Part of a small language model's weights.
Training: a variant of Muon for these matrices, 333M tokens, 5085 steps.
MLP neurons of a small language model. Each row is named by its layer, matrix (gate and up: input weights; down: output weights) and neuron, and shows model dimensions 32-127. Each number is 500 + 40 x the weight over its row's rms, rounded and kept within 0 to 999. Numbers have three digits each. A neuron's up and down rows have the sign that makes its largest values positive.
After each neuron's rows, "fires after" lists the tokens most often just before its 100 highest values on Wikipedia text that the model never trained on.

L11.gate366:458529489496507520544501521474510506497542597504467555410489487509567489470503456516508537536483472535477542508545517529514497504432455548503434588465493561445521441408552508502549481476526443446489570529496480471507506449497423500493528422512466513506538502504451442504525501477523504579
L11.up366:447521480515472468456517536578483441466545444479527533505480479577472578501457556529453528433551467564524520469492452466512470541473451480518542521563520540495479450509487544532540453559522511532457511497482540526501553484596559492510502473513511474509474435407560545491546549479480473481
L11.down366:443483514466516533525439574488412450485523449428479499552421527504522553562486556493473520478543520526480472531477496458507582531511446451447516495530531514461531623519474514569526439538588515482502516527538537541454568463541469522551490503547435495543455456491471519478506534550576576529
fires after: "\n", "==", " is", " was"

L15.gate69:478541520452604509506520448657424540444538502461507582467529491438488534509473499506525509488438472485496501492473561541437543516449554476511513496501460556483464451452448487512459483519433513546458479512559418530509539509563495472445482555486593483536511499460484501537492514527460498560
L15.up69:470492525461522493483543425555479473491390471521562532511485574508582559469520492498536526514441413524461466504518571497509585463497483512508574491514505541532499503420489537525527475500472461509484515583519457533426482487636497520436556581448465526414512525482498545512518464528531497497
L15.down69:539474555514468478448431508483518532426472487449461484513559478487501487506434516537501604460452524437501514523461476582442494435495497545512456447478432469481534521529570440385537428444455510462439488473468509468507524484560518435530538545440489409518484520503513442476510509509504545482
fires after: "\n", "-", " 1997"

L3.gate367:520499469424453464566450445510490412474545496519483507504532512570552447439502486449517452464560496495513488482477425461519455513550447504517493512530473608491455504445485536483474423409536410520531514562582501531520471552376529565504512491466464426447465468490557518482534511492511515378
L3.up367:506459505444510509545492488604476548514470588469448501546470534448545463525518472523493486508502522493479481457522469495497438418478559534538605469526496516451463542488536511523480471507533474583544581501499551445475527498522470500502465501454504483467564512461460525457574446507544500481
L3.down367:576478524400459499557538541451491474516467521526445531529480437532516463492572512456476481463529523550490545497505452546545482448493505498556562465486539504488500573438503519494528507509543516585528564542542513537458538575379541465500448507515477439474501518473506554498477444548510478496
fires after: " |", "-", " his", "\n", " The"

L11.gate358:473556533462505468491457529569475516494468468515483452518542482483462512476493553529550493520548507548534512504537459490447477499476488449549527491515466489512478488532477459468504525420503528491528467521489434430479528489276509584535435519551563555495444502451529491434541501486508537483
L11.up358:498569499536511547585447519540506480522567454538550415602500587474547456506475491528481521560602473485492503513518501502551464484474504484522456443511483485533462548464490442465462530531491492525531508519526447459521535601481535540608452518472523483503509415475517485489531528525502483456
L11.down358:509481476552541471466532446465546510486579396509519487473490580516496474504499525505463521470454461492500504480460530474480495516501511399472448497522475439524585465459470454550495487480509537493461511444429535541452509584640506520575511447580548538423436484473519418513493406479548475480
fires after: "\n", ","

L12.gate63:530509461495574571431548561510492567550482443492539527513476508438505503490475508531510523487507444417474495521456487523471483485465479578461414506512547456504534522460521548456560527494525533444388451594549493471487490470508576532518524519569461488528460504478542471505601454436472489532
L12.up63:584479480583499444448522471519476529541493477495507464418539550497455453547578525521506534536467562506462526545536420518458467490436501459566515580474523484515485532411485461500569530445501459399498469479489410558435466503443594511494541434534518495497531450526566472529475532489502477559
L12.down63:506521561574535542468581558443579555437487486423495545501529495503522524529512441458525527445506464465468554540511531527430582504568527524512493520418530482478569479461533515487496464518499529561511515484497508535554512551383487540424490475430506496499510440463483506527544532523472512479
fires after: "\n"

L13.gate9:471530451457598491474530524473500522457463522496474525520489484502474478531481502472499519468481532511542497434469559573576580455443528506402472471439584500473576502456501589551446467520501498549520541487457569467515545524429446573509517439531587536482518555450471535471481445515490493492
L13.up9:476557480470437474437554557488530509510443490473488526474502440542447472518473554499532508585526537495537466471470531504547445495441520536528440547504500548427573499497537504543449461493396489528518515523511575461501453539459474501478525537428461522458503572429506515526527464503427524515
L13.down9:523479519542495494544552520536495534513501406556503507456524438486518414541516490482557520407487450544503493497467501549558506484479374474452524521497477417467501501588493509464454508495519469484572444504468557554475468553586477477523562451496564555540482498497471474416458509536454470478
fires after: " |", "|", " "

L6.gate405:514552468402463522523476570523454520498506549426524484453471488434537428447525499442545552554502481485510513542528594571479475490510454490546522546453533464474524454416560452519479464443467511485513480540493496475488526491484524586514532487415542494433504491538524463505465466537555535542
L6.up405:477464467482533500492473484570476462505542535477537563487505474511568529494475491473447561448510542494497463569516495520457471470488474459521451520508514505550527590443460505542527450490497530459495523499457498441535486517621505556503491456550462480511518522471453541573577393413554572496
L6.down405:530489485501491543489502495463559549508549481508507506509469517494465518464466529488468468600515446519447508507518502504480478516516561476520491498511404514478459472481499479457565477480531519469492505500476428443466526480648554513546557554554473474432564498520456534505498499527539534449
fires after: "\n"

L13.gate222:481504552477506501583528514511528585473528514470413512537523542544571453490551492532496561513509455512506502489474502510627558464530522498545515540530519462527483565572485586520464490421488494417547489466456589496429526537508420506537471507520507569506522482517461498432497454477530523490
L13.up222:505554447475459464552455514564509460421505498429447471487576536478498525510467436548524488520453440458628484439540502470487501488517484520530423524504521543440483485525477518509516523476478511466541490473550506516494469497498496502413495508490393527509504506509549507467521525461497449560
L13.down222:442470479512479500504478524450484502547551515543458545531559458479489446507507553500473518506477439474447498484441525557516446503551525480487459513494469527540501521480449510474456572520535595504519461493464525500530545538490433534513416522474488499527509443458502533525480413567429511563
fires after: " |", "\n", ";"

L2.gate28:501539587475473493518511475465488503487431508456467521533524566452477415492519542475463490548531485519469465547500456511509508505556521518560458460525549502536504538470501416552482443442412523530463457485431547517412473469417488529485451495483516526538463445437561478467473494461532571538
L2.up28:576506371500530485454486446496471527530495541476479484444513490495543445478453542533541486528510457494484480513602472484466486447535516546488521529540508501496420446520539450529499560542536553450471433510468470503522530522451550443461431506530456500506520458496498380485553552481508490443
L2.down28:502516388531478496487482504464507541471501517523502432460515510487553488561485605471521502560510461461447480493532517540512555462486544557548509495501503517533431502485512475487547473502438504474467561473503517465472501486580488551427399456601476513453517490534503425462508518554496522513
fires after: " in", " In", "-", " at", ":"

L2.gate171:509561501455429473488502469477519503491501590425440492553493547487481498473458490498545487485499465542410486483474475424447537554463481440510468464594474511564487452484494512497504460428488491429484549459544464476434529503451507558574503507538531566509471433525556474514577538459529548453
L2.up171:528578489502439429508480514463516454466465488540513505469459551513481503583487511452542514497502517470483576443539473517571527504464467488515486559499569427523540479484485491464503532481421487456446487452409508537491533452604462506478457517503542512514409561564432518510446547521539548536
L2.down171:448518475429485516451473547458491514538515497480489534429469531535430469499455481482562534427474508473467497496487488489488526564507435470547469498571480433502576493465511545461490472463458468418502515469461491545485521503605512503490428480514511572567528500491458544524542477475553551465
fires after: "\n", " (", "-", "==", "–"

L13.gate79:651570468530543505522508546503508460473516533469418507541472515467495498469501511555492529600500524511484444562487524581498531596512503482534484486465565488564464474446490541494474477465494478469476503506478528558493475520577510508498495553446473471527435479421440558509498499534516536506
L13.up79:549489549514509554501438491503494493451505524473504476566418498522443460458523522507500499504460491481441482529524521522549497479535508471502518492466449521509493417488437542524527489500527448429531485515482532467429533555565431554535498527471534467491471503563461679580493536469511532560
L13.down79:523494496544465557518418518536580581523469452503562477498508492458545449470532581480507500584505485580525491594489493515476546508455446481540558501441515537528441491489508534471565484502521545452472494489494457544577573427574514556517520449476383520484483507492458475492548494577452574481
fires after: " ", "\n"

L6.gate265:540450459514468476538586488524481451548510519544465591540450528539593480504566475490458481470481492515528437453494498493471517507521523556565489508460489456501550457492490447473440526522454521474514386579472512519448498489496502566503513440451525527498457533508501454503503394507484476460
L6.up265:464448447490565509513496508514463495511479489502543540528531535513510569516607490503558530441505452528499449506498511550527522491463487453507522515506426480581489486526502548543482598445465527501496432544442485490514522501503570545510552510543439535575526526458464447497524516534485483478
L6.down265:468418566503407462488552499542503472576476486471514565553420504574557609444612470493550530538510505473473525466523507501613493537545460533526481481508509495483465522450514458547531500494484469458543446534501444417477517491502466547531515447517510465524460484463523489444465511461510534517
fires after: " ", " \"", "-", " ("

L2.gate340:501530477452562533471484502487482520419550516482491437478516508548542525522480505482463483542413495535530456573427575569467549452499552463503424486497538488551401506442514518529522443495464541530544507513519534468558476437407539414467485473619472538470517506523471530525492514509488504496
L2.up340:570501489474498529461510501466431499500527539458523503556485509496472537562491452500496507469468535557547486473570552549508580506503487418569462532483452532516516443542548615608533486477501474482516512446505559460533500518433499538526554455552504566451496430434459480472487525449522555520
L2.down340:475506500548464553447460537492494493444456520518544472500535513504463474518533498523510515497483548512492492534540497563475504457464528367500500480501473508525455531491559567564510499460443486491497516495537565503488508443433531501521591467541517513488471366439488482506496492469489513602
fires after: ",", "."

L8.gate128:563508489406493519569557490497559501500452476492558573469470480449550508494491442602460491529496502591556440507498481553521544476526503475464522467480501481484507480461519481470466495475535527425500516534527502537468514510455469568467511512531444551504543526510527546534429468502461493543
L8.up128:528448528515514489462425507461484555561464560497505564542507522546470518564519505533558475451576501466423480524472481458488538484476558559474411561439555469493453539525497548529517478520520516445519494437503544469508510464475519503563457547527513510556433475476469493457463487547459489545
L8.down128:568519523502493486462504495465548504470565481511593496459575465497560539502471504521546528509492508503494443496519579495516557443530523495539509494538544477443498500537439478448556432432536524531474529508554585506528504423477524561465467538534430549539456437456500472403501494448455456567
fires after: " The", " the", "The", " a"

L5.gate70:495529455521449565537483543441511493546493477405531513495484541431506514589518517506499524526406499554502408511510565524479518490479473577525520520546497506489512536423491497512488505464509472484435534488518495523476529504491534558475541530542453519509459484427482517538522530489553423547
L5.up70:528569548512518477519540487451512496524469499520428529521429453531511497530520487497477502524446568538444422551493495450477455545477464476520422529544500448536502498454514493525434553483457446449519497567472498463470495463492551477580581436501530565518372441499513491476498504555530496503
L5.down70:468598457573485466525539489540505531489499465433501436423445540465517516441436572493473533504439539561510445564452529575468536504470578553465515428524516427498510526460550461439478519497502491496495492524606472525506559484468612492516502499516474493516462540455496537485529531543556484501
fires after: "\n", " =", " Ver", " Re"

L15.gate203:473505533519545442453503563476483493500524560485462489500495534525490528536499528567512491482521485523497417583500513502493531505470517454449481481515532542536434423519502460503480490536464578509469509515496511488454478504672562495435574530497525512541475490568506507543458534484553479505
L15.up203:520511531502558449501507522504504570548577473541500485486455501490519559506526552450506537532507518536530481463491496513537497538405526482536522500523487493530508414466457498458499533513522513534483616537523523539543440520650472495504542508514552568512439444495523494552528538528487478544
L15.down203:506541440507509500524526469590522503496479487523568522495585472520509497528493479507480469568465545405534613490518441491469505454526515563446490540460506543455541515520498473429501412450554450499517495455460497514500519506652449446486433495514441442462508535503477492430519425484479472492
fires after: ",", " and", " (", " that"

L12.gate152:455466508545500546553516489517489527552446491517501459466474487538474530497468489428550516487529510488479520507484520484460550483597443480449526511553435494491493522455524457387515502446453470530464517506492420524454513489500503544489470511511484505447465490555574447422582553431491554543
L12.up152:561529546498492485525529473594484461527457503409587494539456519577396514555471491427549510444486474483515480467481499510462547423446501485535530431534488517504555494479481497524463467450447490488545525542550491520485493504623550457510476540467527558557489447554482468458492517436480487553
L12.down152:465534476495426516489466429483492488527527499522511515515561518525530502474525526541531554520544569504484565541473495447467434548603474515493491445527497520513468521483499534520519553595543504545478440499515461454585546449557484494565541481471549546475530523518518528491478494548444504477
fires after: "\n", " the", " a"

L15.gate125:504454526489558466451589590515472480579448506462516577526456515513534559470482488529539474496541433473456484435485524485516431513558476499444449452505497438495558473468540484505465543434493449513514541491440556500501498475588549543539511492492513489511364493474458534451478394452491510473
L15.up125:485431471543406498520590441422494411392486498477592531532487466474479457525561510528517504525468468500433448490471484459541517542501495463479506533470536448544538505519577481457567534542455485542537477493499506422533505486456480517475531517533429485497519548464522491484531504507541467392
L15.down125:422576554491522472497517483529493491426414504520498533502506513513482476501482455471505442520517487483496501543479523544462478505572585508558482516548515311464488449463531483566510476463581464452505530506526477539410524474432563537502529497482486518500490540552477499491449439500482443574
fires after: " |", "|"

L12.gate199:459481565539492465527536512555509512495515578481548514484498484524521483489526481467450481571564397531479441457503408498442446410525501391479476560505530460545446491403494449453473460524499463524487505482455422492489459456539557470524488566559487451563512532575469520498502442503481484476
L12.up199:540488520540500472498498469514479517513448474445543526563471458497488510535476423441405567434547481488477492429417522540510491499453548451490534495470391505430504482453474519469385508484494477492509482499510499478538442545477561465541443529468480476488574454426514494547542513453434433496
L12.down199:514507501518516478538465516501545419543536520516444475447528473490467445501489543512487459507473505423495553510516487486504474507507533544524441462547591458495561577545492452460460500565521475489612464521430479482460485519554492450526529502510512484427464458500494597527461482466570615453
fires after: " It", " it", " which", " and", "It"

L11.gate176:520572500498472483489474552534552454579532619546551491559428464484480484540453520522418470559498482527498465480508448516487499451548505485497460548532525525480543463495550539521538447516434528437485505455539556528541531531590475526515549555511572489491465519552433514487520494506550499524
L11.up176:536556532476481445552503539531494567467522531465531545494480471508478490510471468483545466557516444496544500461412480501464474452507466475570405560505543455456463483461507492592454492475456519534498545515517535509487573508410551485504549570512519515490485523563502531470465479502507441534
L11.down176:483494492486563517518490521427468487451507541547498530502445507468435511480498573463510460485506495555455495487498487451502482555463418459525494556540484544441498442474465456451508567539428514495557547492511465515537649472580542416458493563446547533573539564455473486469491442524534471498
fires after: " |", " Championships", " University"

L11.gate438:492554465496505446508485533511516514493434506459473519564543533479481558461551470438456518469503477548375470519505515531467508508481593456574458523502542510504464525529459483518503514523480430492467490486533490540514495517528519512498541577447545547533483501520559440492520543430629478521
L11.up438:468524501496529443561445490484483527474516608536517524555488592456478524533510496484445474506505541537476482487497502461542485532472532469525550438483469504455474476524533562518418523477487484473455541484480512467522538446486489475495488483460489520508498508411378483536489521539553513464
L11.down438:550443486589495490422546515531513583466478432484535451434536525500455461444505507437470410534452493484480541517510485490553490452510566471531508450448483490459482481484563448574494470477542534529462571514504510513442489492507535447472505474443566530544502472517503554472517494528468495525
fires after: " to", " would", " that"

L6.gate209:542488493507475517449511479452457566532496536533502505530517558482584544438500459529452438484467506490419515526483511502492492529491562482502421509524486494488443503502467443568474469534548511481572526546411529471471471498489536424519569506501496554526504516571468453551477444500409535559
L6.up209:453505490550440486443514494466501480493424533466510497557524519468529436440478549500505526476449490543509539537450503498493566527496555515491458509486530527510520479488504476589460502452545511506545452444500531446566488515433519466502497503510542503490616436470556400453454409475499569487
L6.down209:497466447404511488546540531475527559472557544484504494476448495493516466508536523487437459527413538486483483537475519477463505514453473508485482443542561435453523435485492549534570494516457495491550517514533480475447484480664548526438616534506462532554457522529474531511508468532471433485
fires after: ",", " However", " War"

L3.gate420:536593533575477446526507468450483466536444475516471447517498525543455516523441463485396476465478479528449505562528459467483516541457517528549452470492488509541504516515459439523499597501470515503501463506522427460482553563513528502483506512497535527534527485506525432490447446500494399554
L3.up420:509511533473481486569503479535489492491476494482514559470509493504457520497542527479407461437552446508509434462529440512531521482469516494570540471500487469496448514519482456538526491481470507507561439513498418419541568446552441581520491492403552581491458483540519543486492423584554474536
L3.down420:510474521529419474580483501542463493557493490516535534488487491552589502509485552529394523595545529487490489467526487458519528601433447503577486477472493485451510517565494477494530541488549533420562441563556494477471477456528461529521472515474545513566475524457523545503464491502506420543
fires after: " ", " (", " \"", "-", "\n"

L7.gate163:478487544512579574550539514537450503560521527488560537463519495511485528460480451476462472498561487450482543472526570494555504441465527449508488450537508529477539506444544538562487504486557470521499497528504454565528471512536441567550528435481498516570488513437507505540526371504475458581
L7.up163:462511540475527521507501482479439468457506512502563583465562431510507542443519529453454453539515464462598502497529503445497460523526413486492536426447509481434563552502546498499473508523514478543529476450578528517465470509514467481416472594523461528558463556522508524527532444492435391537
L7.down163:491483527515471528521518499496449532509467472524507450512464464495494482524442535527466456469450525555487543515462482589414469509499459499448501510481553497502478503470501472403535489584508448454490434571469488363488483495556523451542506481509476481461461490505514515538526487534454539478
fires after: "\n", ",", "s"

L15.gate369:481439595491512439428554460476426454552514497493542568466479495467544490504413531537539507545385553531592493517557532421530480481472503498479558517515436508444512493551519444552490420464419492454485527458559483463498561454486470535540529528479492483507539488526545476479555490498550536557
L15.up369:479488520542456588477530465523544493506480402535480501417516502475540427510539562514520486535462477482490497613451454485490463536484495565517512514487477494588476538504501518415490505503553488499506562482476426496518531473478487476456547570458453519483504472506500437489537486524514511520
L15.down369:517498519462516574440452433537475495468536499498556518500485534475512487460539486574531491484507550479481491472497552500502518455518491492471508499443548570424509469532478548608480489478487457521454452482499543509550523487398467431524495453480534438459441541447512534478474415537459539477
fires after: "\n", " ("

L2.gate1:498520450449463532470492442497522452486500525541580516482476577536505454584478436502539489459430513547509546485506519482578556459523525496457482534488521484492497494503526484504514578598501467426542421460471478509584457516506425473498508530471518502548495534524501537512480538509458449536
L2.up1:502464490466512513472445521563544473461420479522473438425450503500608482538571474509521524420497546537493550499459515481475501463505480522505523447467444477489515514557515518445508501510457501507496509458516506496594402462520540537452521504374468527534470533509497561516451505491475526505
L2.down1:477478590491468502543539546552549491515459504494391557479502513466546561494495491496504555648512477481506491460493436527472499483518473456545556509489472495504538509507542497429475424487525492538492536459477497536471463454489494506517531552502477559424530450492535401561517476472550464492
fires after: " the", "The"

L9.gate318:450547468507496499526479488483432475541505451484482463511358437517448460473506498556577510512512438479423431459486560478521488472501531566470471585569443498468449573505561558528458529451459430489471460476503518510460538496482471504519486471474487473453557509480528539467563400550475517500
L9.up318:583561480554501494484550399541509568566463496475490474505482535579487518480542488533514563557461516560478509485506426500449464488473417524475508489479516467544531556434499507551461494503465475576546497512470507539493460497494454469479498413519463565542524505496456488438499487516571506552
L9.down318:439569481518475601622523454511553494470467498516494525476446408535494467538581428531499523536450511568509472456464494522481470493450482464478490511569428418498489531512519534549397524450477502496501481526429527466454503439473488547454487527510484472521545535506561510432503450530488522446
fires after: "\n"

L5.gate240:454503450507612453489475479500437455438507483484529533458494519462529524429519542524585493551502449478505440448506496469533534467374519524552461468521447525505585519459538527501509517474528470507525500448478442467476466462459469522428523524506514498463504562455489538501528565480508554524
L5.up240:525501517450468465600515524502514564503519580503539531452447558521416493474554558479526523548496509518493527497472466487504576505386469499552515473520522455486520552535486522583465562468555510457496488440505459481576502448511517482439517419545440559583469472489515547507487485482441573514
L5.down240:427544491509525483507537547497516461533515476478461570486438531463458488529479528520479492465465506452507467473595516489405410491421520476484507587491483518530537533485510482531494495486504554508535469528497439492467475459476509533571503411524566529460567582469547528470477478519555567470
fires after: "\n"

L12.gate180:452568546526556528407569500538474506550497491518470527506444526419479489575462526462502429496603526519541534435460491486527474398469440483506448464461500468459457492494473509518475512521466506529473464547514465462475486553387479509548466542515504432494491523491471449500483522448489528561
L12.up180:569494519430476527548510512474424558509523485488453474467465415493561472531514503519553502458509525490584471505460374514490461477461535502495523470475561480549407486529505510441539468479473489504490602538512438487480476510526481520471479530531541462469439524502535518492459528475515560481
L12.down180:479492446515483541542507446501523489544464548539495512581574475508440398509434504507524539379520501516460433430464527463469452450468599537538472468472448378488520507472480395511436450533444535512447489498574508470501467465510472550556493447446499486508440549553535516502478476438510495541
fires after: " |", ";", " at", ":", ".", " and"

L2.gate122:517464483453484462543434475566493550496487552540489529504474495448426555619502540521571467490464449524437425466467486515481522466463580475518521559501483477461490520501480439522521542501468572456514506497505473520502436521526465605540499533574515539482477475501600459487584489493524550548
L2.up122:491515479460451541413520449466520500515510460507538552494524536474521518559497449445514467487525489399478504548512477523482533547499424495532426503433415456516511627544475493463487464543593526434473483485458523466482523445460515578568493514482427557518447439532471450482539537518503516473
L2.down122:544498466533482559512482524465493491459510484475517567436523501496534477496547491547528527425516479419569541523569473510479405464468442462517478470442617477445488500511541494507552469486433506492513471540550518478535468415483518463576534476414518512486471474508512564497494540505488449490
fires after: "\n", " the"

L8.gate305:499480472448596431423476446457447468474479482504547502510529527489460546461544501548533420490470504458519478542514596488493530536514543547470516441504556550520442482497493559543562516483460440451425461469497480497571489507459478447498440476537513561488545519513580512523491477494437496559
L8.up305:531516508487572497450477523532462455459521489512547456527538524498449510482529447536507548462503500460535527567521521521505524544506534498429504499427493480434504445516480493522411517484552603395547613458509441445558540515515538469503460527514472608501532544429548505401524544441496551498
L8.down305:539428510546464478490520518478515562532469423499409498460477549570474425435535519427470366540483510448504496482441461484553471456525511475540476497503513484589518514566439458568512499534439540535439514517530543484508454472510550516503493523495503503496501550458507424495503410496438472514
fires after: ",", "As", " As"

L12.gate278:493489543578559559423488554476475570486498488565496463524474507462487472509499496437501447446525527547468414436548538466491508462476467513397530464500532384562565533492464493505522526483530421523465512518526547499435468459505491482502539555486529523416496505520469474557478479546456486523
L12.up278:498506527544536549503510523478476496570554461495477475434426440467485490522433441450491435475511481505520448504482512519483507536558565538554486502471483521551521476514500597523512512548495581521524465540505478621492475510452541465440542554488489428523482554514518464563547525514496474571
L12.down278:437466450465469536469503450494464565488457540502507498529495482504485530610539454553470485589491507449558537497562501475475528551529521450512480449489543412446492545455491495536469488502515415493495535465483539541473474514672553578481497498520451535559531548478502534469444538465445522508
fires after: " |", " /", " 0", " 0;", ";", " from"

L3.gate39:518518476487546539513454493551463511483445460490524572439511590541424513510495519479453498477447582434530470485523512536556513525567513593467520467560501510532521439493530522520453490470495528463534528571494493509408532500385530466528453436471454484516532522528498501543553474471495517467
L3.up39:557524506474467612459512530498543466475535511464532535559510531507472487525479557483570560405546513491587474513490452610482482475472451464490510441492560479480531542459499478586533570528445510487594439533578509495507496508380470499556530505547512489474483509475492451492440507497544483483
L3.down39:570567540511525571520514526547535552531560521562542495558546547562504495464516562495583497495458477500495522461510561481475482553483404456558578491505536541569510515494504508495483486517491492509531462511585537557452539545313448509518483500522449496484493525482454475465497520484581465563
fires after: " ", " the", " \"", ".", " a"

L13.gate306:452420464469513465504670525482518532533524416521474541476515486547558511513505527537529456448503436463502450467520469529451456509585479465480506434491518548510518528463493472502471516456525467570472429532539525476471408484496547501426526517459508542470455459494519561505550498530540561472
L13.up306:438517514452543484441536429513500448495522470474553484464533475510543469536528382533496506509526452484497496466474468499494510549484457509467463397463508512636534472523548503506540431468421518491553462469534530570456496505448498487451487488560504474433509518588455498558585472552470528441
L13.down306:559476428515413452448454522561511532490535530568508505465461522552546543515473578474525494410476514538541498545481525488502533501549534545548498526544469591484481495476465520438539517528464466564487530549454499456550475435587428465537499494500511524465561495529507504507487552519540511470
fires after: " |", "\"", " ", " –", ";"

L2.gate64:536432526545504448492461548484500460485517408536468462470542549449485505503574572539484458489463449490497452499534566556466540495494479516459508451468485497451476427493466517537555521522516454499476488481484545516549462473526535521543501493534503505567481566484591509463495543498408526486
L2.up64:573504582442530493479525500461505456461509550412442507519508516501530437548552550496463459468485439517430383559459471528461523497540462492536424520542497591572446482451496510568555511574471485479527569514519474526509542523529530484510557460538525562482488497522463483494522520476500461514
L2.down64:463463451568509479508512422505488452519457449553504515474492558515467576426460416438506550565529502479577497464506502509506559520508512509447540500491500530438560542504514484445489436416520559536465467527469485501503460404549540507543469522482493489501481523483574536496508506461513503468
fires after: " is", " was", " are", "\n", ","

L11.gate398:473570449529419450473534525498504542545581546400520486483481561433536499513485543504452478496528470428564546522518516491538584548531554482511454568475568468494538471430457568538467517489435472525455520494432502519544494539481484451519507535518540498510489487445513503556543432551470518502
L11.up398:495426539455523500475488499520481498480524414513416490488422462514462498478532503549520496463594530524530535470460525543519479450527448468574525542494465491501531508477475533484480491458484553537549506495543486459509475501500511522487537447544549399503536572514549527461548431493482525532
L11.down398:488445501595473557444539489552454521490522473491525453464570563475552494484485503523501503438512428454451495538534547516441573475518563505603465452557488482445449485489533497461505439472484545479478512489497495447476482431500451552501476550531523501505547482572494424521479482495574506519
fires after: "\n", ",", " |"

L8.gate9:571503481529501491422491481472432508467501418463523499447510479478486539466516425489528453451573550485470557518495538520529551471469497500513476506501512490538461472530486497458578489477531571538501579487561486541536435468494465550516454522525492512569452466494527466437556482453534554471
L8.up9:556420553492483474482472530554538495488491497451547487499552520514470562531545502479459554431587478457462530519528514549543534517500482517541495527482518473514389479460466459462459513438567539496455562444444450534509457537540437448531566496505461561521481439553498436484509492495558539440
L8.down9:495510430505514519454555492440468508529525481473469492560481525454575500504439480452456488552431450531513529495446467455458469497431530518482544446492496564496526454530495580537545527509497475454426521540511478523488521512548560526490470494509474525558493457514531481515438492450468516525
fires after: ",", " and", " but", " that"

L3.gate345:544487483514445541533527473496503454500515566516539473511488532480436502545535528519478492518484513447409488566493493549429498515549506529557513536516457471506537536493504522511466522505525554480542475577471415475541502467466505475504536482534486494464522538522481536475466476486398536477
L3.up345:532444485464474521522490550524506544562518546412568472502482530461494546482514588510510506499474478498539454448476531505523498571474478575504478461553480460543539496455490528491519459420494535476504574542443502479505514490480539533512534552525467517411566470464504486514580459491491532493
L3.down345:554480488503485443480483534550521561544498575475485491486518531483505459487488514481506560501477465562578431499532499492568457503496480530472426411610554484525568523486492533468487443436466482494490572503436481478529539522490491534532523512452505494509510436470500491521571561522533520461
fires after: " ", " (", " \"", " St", "-"

L3.gate336:548456452543487561471488504519474506507584488491515475474609496491422574461581490528499494489419483573567522575407499532519532417548496506497476418526513464518482527414480428507517463491561499536464517461496470483573531531483448484539492499446489464478480479484540581476524508537551517516
L3.up336:570471536464508477465510537516528469516477517506485497561516445555570479485409455538499452491479531548427517544499502526454405546454488522524493567492495516564535538487477503522507484535533481533554520503529500485498548425481514467498470517481480455512523498499479494486447431546428555525
L3.down336:529462494505489540546531537443512451508560467511536484498633512469488481400560482526481490518488448542557550492429518561537504488526445544508436536519545507508493540444542471433552427521539425553537466531529532449524499451512458403481504480468491487511523492448514488446427469475549546518
fires after: " the", " a", " The", ":"

L13.gate162:550527453496497557539502487438522471483401530518485487499459459495561498465550581451526504498505490463515474546476494488513490551511484562477457509506543478562519514460543465421546490474575549601431487483502543471493466602610491561538519473480499467431429414531488509548523551495549530497
L13.up162:524563476525505486471505551478450569488458564456416512476475472539492482518501462429503540519485528517533580535469529552509507502516493516472495543560480474567463531459464460530555528476537489445546510440545483528501425455405492466553536407498479541565506445482440405452492449438526507438
L13.down162:540484497515539515509437418476517467489463508411542492529450552405439515480531472454500520544501524509530521481505549490505544491470521524524503530523534488559484439504469480504531497508534498447441497486480530433522501424488551514497464525465495478535488564458546532522391557501510429451
fires after: ".", " at", " |", " in"